MLP neurons of a small language model. Each row is named by its layer, matrix (up: input weights) and neuron, and shows model dimensions 0-127. Each number is 500 + 50 x the weight over its row's rms, rounded and kept within 0 to 999. Numbers have three digits each.
Before each neuron's rows is what it responds to, as a language model described it from the Wikipedia text at the highest values.

Word-completing suffix pieces. Final or middle word pieces that complete a longer word split into tokens, such as milit-ary, Epis-od-e, Immigr-ation, Cinnamom-um.
L16.up548:419485535528558467535519528415455441501477480417466586527458530517384385453455495498550560486467516518468565535493460484460559448573481429483497533411528486515603624499577544538505536552489425532366507557437489544549357450476514490552536520599602514556466631449419585508520503506456465569497498518556601553508461438571437573459503509472481543482482558490499536442419491469495530553486

Mid-word im/it fragments. Fragments like im, it, erm in the middle of longer words, as in centimetres, victims, Vladimir, Heritage, Portraits; rarely " or" or " New".
L7.up1006:568515426366535552572507531489458535538437457456550525466477544495504449583495552514499534478507558396464451456557479563540462454495472478544416511443454517545583506500459528551511423440489523496556483484495501505493544552529554541619416513439604484495558404521572544506441501520532505413497442553464466465430458589446438496483538482547452546491459558489509553494576489506553565445456

Mid-word "y" fragments. Single "y" word pieces split off inside or at the end of words, such as Penns-y-lvania, Variet-y, Taxonom-y, and sometimes "ail" or "ent" (det-ail-s, equival-ent).
L4.up1416:492530551539442542517502505503499439486455512553484479546509586497517508441489566482484481487513516486482465491484535450522526519522503614507512488529468456523604453498489469513494498451527489498483475576473448506446535490527521459542126494499536531476498513457592464522512483480480533467488432517292443406595533495480507442489492556516481500503462542523482492465539481535532457527467

Mid-word fragments after single-letter starts. Second word-piece after a lone capital or short first piece, as in P-res-ident, S-ou-thern, G-u-ardian, y-ou; also en dashes in year ranges and " a" after verbs.
L7.up439:491579509387515506516496546612524539464515517516513530508541551519525604571492563559511504530493468522597514510527482500618529573507466485496526494522548517586537532523514584534558531462504526498518539577486455472582572586527511531461527472479467557539478568560486547516561582534603511470499546515603494466608514465518508503520564521606496476427567492501468492570532493480561546533454

Linking words after clauses. Function words that begin a new phrase after a completed clause, mostly "by" (by tapping, by nearly five m), also "to", "under", "who", "not".
L16.up127:517555524460511484340526532524503554502500482455502489528501447554496502546384394543512503604567580424486553483492547580487533563490517569433494550486510505485475530526545487446491603478483459477442576629485555473468459493438509415566438587488462536494439529480566633473572457530478554581483528489500493526544521474451508474505517559502426361409491504597584505564520546468481486557496

Mid-word subword fragments. Middle subword pieces inside longer words, chiefly res in president and Presley, plus ie, ard, x, ons (medieval, Cardiff, box, Pistons), and some non-Latin script bytes.
L4.up613:506480521515509403547569484569512500502363544546514546532509571478503528474469520526513524487541556476559498479501553511594572572521495552499509530509444486505721478537552472560475538460484484525487528537472530470492457532510502535516244542494541503539569514529548525510498525512450515510419488517424556475566543492515511443545473534497501497526528520544510517497652527537478451578494

Mid-word continuation pieces. The second piece of a word split into tokens, such as y in every/any, h in behind/behaviour, and igh in neighborhood; weaker on "is" and "that" after nouns.
L16.up1330:455543440517403539441540492468496454495430534513477544519470454508454392518411371492502455496487524457484435517534451469509477474540459557441564514465485508537545396586566478472514376543365592529493531577472442569587505539459474536415509563530403467512483580458546402457549464454524573630474500482541444454494517493580469447508599513519512497498588482458525551464537447423474499458531

Word-piece "le" and "out". Mid-word fragments, mostly "le" (comp-le-ted, sing-le, marb-le, Ath-le-tic), plus "out" after verbs (sent out, points out), "up", and broken non-Latin bytes.
L4.up301:514479461518475575522547429519515466544459554428480471543443519481450531576518464512534525348495454438550476508530556464573490428429544488517585497498465485465505485593519480541519495566502473483522507503524533529472404469453521385501379439510540474533561448516436466375410467490448501496469600498642450585386506493533567442512479459528544451425505447506454506543555533540438617556528

Mid-word continuation pieces. Word-piece continuations inside a word split after a short start, often after h/H, like h-t-tp, whol-es-ale, writt-en, hat-red.
L16.up895:506434607519487553467549472505489456536561467497472506551474536519438459509509366503517445521510443453617461492362531529539465528486504511572405459580457546460509454520435458469461526523416462637473541529482478409431447549484461418494455527477430562527480470519527536526536474473523550514547439460402507473547483519472474484516543486446604597551456516442486541548463470491490491550434

Mid-word continuation pieces. Subword pieces that continue or finish a word split across tokens, such as the m in proble-m-s, ed in assum-ed, and s in concern-s; occasionally function words like of after period.
L16.up102:368519565504495473433558525526512525465575611544404391453524538494483515471519459511498475537385469444537394422457524469534490489505530496501479538524491489508405462544506507549498443512401496500487515572453434456510373517509455636574494464529579517541469520473527482577602414468496460541438552591536484486516596457609479498515524525477446482617459469496654501575489528532525426495558

Mid-word fragment continuations. Short word pieces in the middle of a split word, often y, i or m, as in an-y, Constant-i-us, av-er-age, also have/has/again after a subject.
L7.up524:517545521532559546517538548556544535529529545529560582527524499551592527493582605549560556561514595558530508554520555607524559581514551482529525540522508554511568593537595569511557538541510542568537545503569523494545521567528546581516524578570552545605503535571467535542538550552590528582534539500572525529545506518518559583514509573550523530565511545497517567540552510551555552506495

Mid-word suffix fragments. Word-piece continuations completing a word after an opening fragment, especially "ate" and "ro", as in Priv-ate, Chev-ro-let, l-ower, b-ond.
L7.up22:435432465483418455433481514448435478519464476482511450532467450481470381513496354520410528400470426436533432470399503418452444450548548484421467480525510436498399463515500415509524545525557428481426459455481542489471449435465445513500507438461402504523460516475486486488488483427470521513462511507504474508436535502554490448497555442407560460438482488522544424442557502530477518527493

Mid-word subword fragments. Short word-piece tokens inside a word, such as st, ff, qu, pe (In-st-itute, O-ff-ice, S-qu-are), plus == heading marks and Arabic-script fragments.
L4.up287:516496482569479345598510478550504427436316509454476511483505503407502570460473553460502513368489492530529436517502490474520482467459516533506544508538408513493577456499499467491554407463442490490400423530472439443466424446434487521461348503470511485535481498479454494507452476507491475462457450510683477483347508492461417502551455475471512451421521485509482460467550550469451471528458

Plus sign in tables. Mainly the + sign starting a signed number in wiki table cells (goal difference, seat or vote swing), e.g. +7, +3.7; weaker hits on other table numbers and scattered fragments.
L4.up1430:479505537556470450508502532524605506563572485474516460534377518501517534605561530498505481533457489447477508525548522489492432469451543514543556518583581556529394551530510508474478414583489509500488544488501544527560492496503514506532720534545509549507517552495461480455521514536500482539531455498567415610531471496496547562494492511523519462483549519514462489509449514516427467486517

Mid-word subword fragments. Inner pieces of longer words split into several tokens, especially olog in -ology words, od, ory, ose, rib (sociology, body, territory, described).
L4.up73:490455436482556304524470499519479457441791525461510485440555446474520521524504532546496563553507503544480541542549471475502517523496492524511568496497474476463607510474521504451569460552461528507461533547530525516514488472504523495428438521502513474477478512514469519519450495594535515458471653487744573474447461448521451458485443540529499474530513484467528469522546505532500560518466

Mid-word fragments after prefixes. Short fragments inside a longer word, just after its first piece (often a prefix like ex-, dis-, in-, sy-), e.g. demon-st-rate, ex-c-itement, Sy-n-opsis; also table pipes and "and" in headers.
L16.up1182:537575534509438461494552491387520504449555431602556526585533542524523503426498464398442489576541485490487489465503421498553467537568505555494496473517513553467498540432577557530506571559565513552509472526472453469490451538484368540565519504543553493566631534459443462430407549479554470544489513512553481610436533574498541491479545555433433491529487494521498586454434473531525563553556

Under and word fragments. The word under in census ages, under-23 and "came under" phrases, plus mid-word pieces such as ollow, ever, ul, ater.
L4.up674:459437507564514701447474505446492529549561473468492447520464365511446480555550473460529503511451471493554496493551480454511395438486567423557523510530532504494429544429518500501390422545511521475439525438515524517553423494534501473479290494495493494543470554456413560383486464460497491457522489515581447587363472488519499499474491472495555490457517477512486485531486423448477591502517

Letter I continuations. Mainly the second I of "World War II" and capital I inside acronyms (NSAIDs, AIS); also mid-word pieces like maint-ain, poss-ib-ly, pet-als.
L4.up1132:506466480533510596458546517458518483471490505534579471503333553524455546491496509509476508476497518470511458481495486457446490507527521483516523508397452458528670543507497503441477433501452411627538597519444514450460445510465483578513586483479542528482516470523609532498453538435516491454423578533356478429543459572558478447515556495473532449439438510496440451432590530478474428568506

Mid-word subword fragments. Inner or final pieces of words split into several tokens, especially "ced" (procedure, forced, preceding) and also "ed", "ib", "iz" (signed, exhibit, commercialize).
L7.up753:546479472499432525563527489462563564563576513474527549518567523539493525503482486515573450483529470451512503521561502446617524480437542602510497509507386481489520436576430493522477529568545530488509505629526526533484556482510531477511564565526469494416592515541555478485432515497460514465462485489315426495581511559550594592492533550602540544623501534571540472517576582567490468489543

Mid-word subword fragments. Short mid-word pieces like if, ib, ig, ub, ron inside a split word, e.g. Cal-if-ornia, Sher-if-f, or-ig-inal, b-ron-ze.
L4.up832:519544530534443556531529531546551432504425505568476470543476571478514496512434534506513468467579557464539495489543512478557558495499492558519533496513439467546676534483517509505400496424503438539522524556423544509496530509516485511484469495541545536479538496497528486563565518529478530562456548522543505479599546573490502463521526538509488469511508544536458523462597494504493430572507

Word-final "ary" and list breaks. Mid-word "ary" endings such as diary, primary, subsidiary and Gary, plus line breaks (often after ")") that end an item before the next "-" bullet.
L7.up918:559602572532596555520534534484545555580573490562571569532517510524566562480532546523512570527509557556567552567573543534504560574523471516521540514515530538538540534531538622543528532480547567535514575528551457538558532572528551545470531552548537517513561607539529531561554564533544565553538523519572517543546519527508550556484525583508530485544544489506499536546527487467538530562507

Mid-word pieces and table pipes. Inner subword fragments that continue a split word (infrastru-ct-ure, fle-x-or, ph-ot-o, Foot-ball), plus pipe separators in sports statistics tables.
L16.up468:452504499474472458464556433496452545447534550577526518422488544499435554508467441522433499521455449511436454496489471531506439422465488408580490502597489457561441513484473477476430529497483429512463467551478443484508507488425478447485473490445566556525490533443653526479544602418533498524452417573545563526415576535452435480573557497415516499538542468602534589574515545493465502555505

Word-completing subword pieces. Short non-initial word pieces that finish a word split across tokens, e.g. foot-ball, resul-ts, approximat-ely, Pist-ons, also symbols like Disney+ and km^{.
L4.up191:493475501564552367533560455539482484504468546538477455490382598453493537477481523523522445403467541397511491480492564504558510506474542497505503531511473515523500489506545480488463317494463442513436466522483547510554481560499535435488367475527514531500495489486535518476583492564460554533491435510642468565627527479494593451527486504526527521486519477521457464491596576489441478514559

Mid-word subword pieces. Interior or final word-piece tokens inside words split into several pieces, especially proper names and institution names, such as Archae-olog-y, Sci-enc-es, Timiș-o-ara.
L16.up538:549553567504429325535531438492496513517583532486424464528553483509455482507522549518535497548463469492508474528518471506486539380510427485511594515382481490523549488468414546573519458501436423520515444484378527447534500579487509518483501471481534533506508506421456484513575584494542474546414498582382479532509548476445465481521498575529557422543463590460527566536501486512494548479435

Mid-word fragments and blank cells. Word-piece continuations of partly spelled common words (Leng-th, call-ed, f-am-ous, hig-he-st), plus blank header cells in Wikipedia tables.
L16.up180:491536485447514497407553572513547492490556579532492534476420469471542517472551436435423510495557530448547475476496494427501561462663450505525442538491537475432550353475562392547502426412479504505582421463525492530537459451507414518442649530509530467504474527514576586485492431515438532537541389423566485536569486509544460535573560543454535513458525535495464561532494548494449573503482

Mid-word subword completions. Non-initial word-piece tokens that complete a word split across tokens, as in stead+y, Lond+on, destro+y+ed, lar+ge, Second+ary.
L16.up623:443502496543559465529501564460488475527381543549509579574472585510469512427553462499504440508601446580535458471466441490565479504466499600496441480560502536542481537440571455457501558424420491650499468493438547478432543520405526519623533514534417533529473476516488496428484519548423486502530459460478461409422534487489455480571512440478555572480459529603511472549509588465460448511532

Mid-word subword fragments. Short word pieces inside words split across tokens, like ly in early or Olympic, ch in children or charge, qu in requirement; also only and CJK/Tamil bytes.
L4.up183:506506462491507366494496519544540474513690517529522515496498554511463529586535553481474526511567492505497509519452451491500470488416500537540536491505537520483465510578499464482562541571454546535535570433508495496505435494473508490488357534534563470532514477510534506472436471496508442500521517488519518568363486549528500449505478472486505497494552535504521557515509479512480442476495

Word-internal subword fragments. Short pieces in the middle of words split into several tokens, after the opening fragment, as in Dig-im-on, inf-am-ous, mar-it-ime, f-am-ilies.
L16.up248:475443545496503503466534482445553476487423490527419469509556471549481513469410510564429521517524486432526485471523470518448476502626491556505467603503471421488584452475454472558454482464418510527470542429416460374576438532481507532481471578516452509468479474452510531512583469541499572422491519482565589530488618531512486552524516491516499502373503487501415543519544528491435465589438

Mid-word letter u. The letter u as a split-off piece inside words, e.g. lang-u-age, grad-u-ating, fl-u-id, g-u-ilty; also ru in recruits and stray BOM characters.
L4.up647:490408521516541528519485466557493526501824482493557567473517456614526521515531498534480485591540467510471510539501467526552466549554482501523453496514589546483344480524478502522580596529499573488507521514524471509477477499531498542513681583443460504527452594511528536521477509467582455526526397462424569476504508479503519526496538512511541505494466548506511523548535489486540472459476

Mid-word subword pieces. Short vowel-initial word-internal pieces, mostly en, also us, ber, ach, completing a word, as in taken, teenagers, tuberculosis, business, coach.
L7.up192:503384477544479534496485427455479424493430534510414454492438509441421494471436496420527439507479455409444527470461531418465486410478468535449413455459420497451492462455494472471414412468541423443503411471480519500463451429423473420501455469489445467398536518417552425450401406440366499464477420472389483505528503569438496450508474470486475506493438484514435431405480520467369454451533

Mid-word suffix fragments. Word-final or middle subword pieces completing a word split into chunks, such as -ary (Library, solitary, anniversary), -ong (long, Congress), -ens, -ok.
L4.up186:508532431534572316450480475507443460521294484483482538540520449481459490447519530485465529528512509506580482487534494473474503473529496448556490499577513499487584492549500469491521489476463513512485494475500499466496483493479515504508661505517523503511452486483508537522433435491509488440537421514659485540369490512423467524505485481466521470470515442478540471509384458506484489508482

Mid-word stems, mostly "olog". Word-internal pieces that continue a word and await a suffix, above all "olog" in biology or archaeological, plus ch-air, desc-rib-ed, surg-ical.
L7.up340:461404501530409595473505466468490514508522527483460434510507432551596459530513462511507479515516453496457505533447563492489506415477535553512492518487469480516495512464497418514454515552551475532469573508494542567576620490536567552483610580532430540511480523473498545425596587570462504473492530466533535574573504474534546532504469424530490520533467477559513509530703507488485475485572

Mid-word x fragments. Word-piece fragments inside a word, mostly the letter x after a short stem, as in Fo-x, O-x-ford, refle-x, Ale-x, plus ak in Amtr-ak.
L7.up700:513519579568516529526457552474477462505523462487550498550460597540471483596463586494435456481509455468542551599571549518536471566586552596523534521536533453538526537546625457500436623531428510488479450523435527549481437512509559406545522503544454500534578515528553471510508568463466481575520496503536532500548535512536478526547574528330639478532615550509523469496495548574531501531568

Mid-word subword continuations. Second or middle pieces of words split into fragments, especially names and rarer words, such as ab in Arab, Lacaba and Elizabeth, ies in Species, am in Alameda, plus States after United.
L7.up440:562556526542499442538487540484614478485519476474517468515424461564491606474399564451441495415551516426477532572485494471553499524502440520446515454439548585531458422453375607468504565464489592546524535491447459527541448601522482468480606466468491473498495503519515585517545633471539531450582510542559546456566514490464433554503577518505523433476503554516472535556435493529532582560453

Word-completing subword pieces. Final subword fragment that finishes a word split into several tokens, such as -le in article, -e in episode, -ury in injury.
L16.up1478:510455530536539521415544525438461544458623558570590481516478546507505429474550560396484501525413492501521474466446526483425557441536526468502409513450412500535493563412537506573473534540485492551479474543464523506478498527500485526498553464640522510415577408472523474491640513455446461518465545554450450511520462473579499629491462486584505615566489491515566539522558557381519400435578

Mid-word subword fragments. Short word-piece tokens inside a word split into several pieces, in names and common words, such as Ja-ber, su-ic-ide, k-ey-board, minut-es.
L16.up535:376515429542516522533532483515471487537529450539443490513492477432461437444484500436564499520495505356477497535403520534481471576495515558558565478616462447526516440495556529543357462549467530533464501531475541477484536475481519519496439538522499536510517465448515543452546420495577522481485593514570467545579502545494512467524485422602476328375471422493472468573516509438537413506452

Table pipes and word-internal pieces. Fires on pipe separators inside table header rows (Jan | Feb |, Season | League |) and on mid-word fragments after a split, like are-a, offic-er, in-c-orporated.
L7.up609:377482558543478466423638563513452492499496561519495507556515506499435370518482443455519436558548507521548442468490460513501543518527477539532479607482428379529524455480589511430474459446494491547433523539367501395462445525480484465495471438523521485530543518411535535467545494496452533510428479557508504480528601517544461498611554539416529481438458475542555561485464523492444482608518

"ud" pieces, agent by. Fires on the word piece "ud" inside words (St-ud-ies, intr-ud-e, j-ud-ges), on "by" after past participles (organized by), and on year-initial "20".
L7.up886:429547499464522501460480384499467453501505483477418457438468465451476551477466471422495519497449497555518555437427472472492472539467455471498582479556564474470498507487494475493489464504404444480430536480502452409530457449404462448418413422517470473406475544480456498415542426495468517497474542455618483517493487424469516384499470485494496453368550382465444531506401443335455521521470

Mid-word continuation pieces. Word-piece tokens in the middle or end of words split into odd fragments, e.g. Calif-orn-ia, constitut-ional, l-ik-e, Ljublj-an-a, plus States after United.
L7.up1211:545499528544542558517515534600585559511523543528553574477531530564568546498500571453587501449478516532561567545500565530624554588503517653512522537530498541580565580533521504524495576565541539613511467594511527564592532578552564572533540543574563509491573607514529525531520580585516550530556553521468478576586487503552537566537555568542498523580533562553498561565542567611537541516520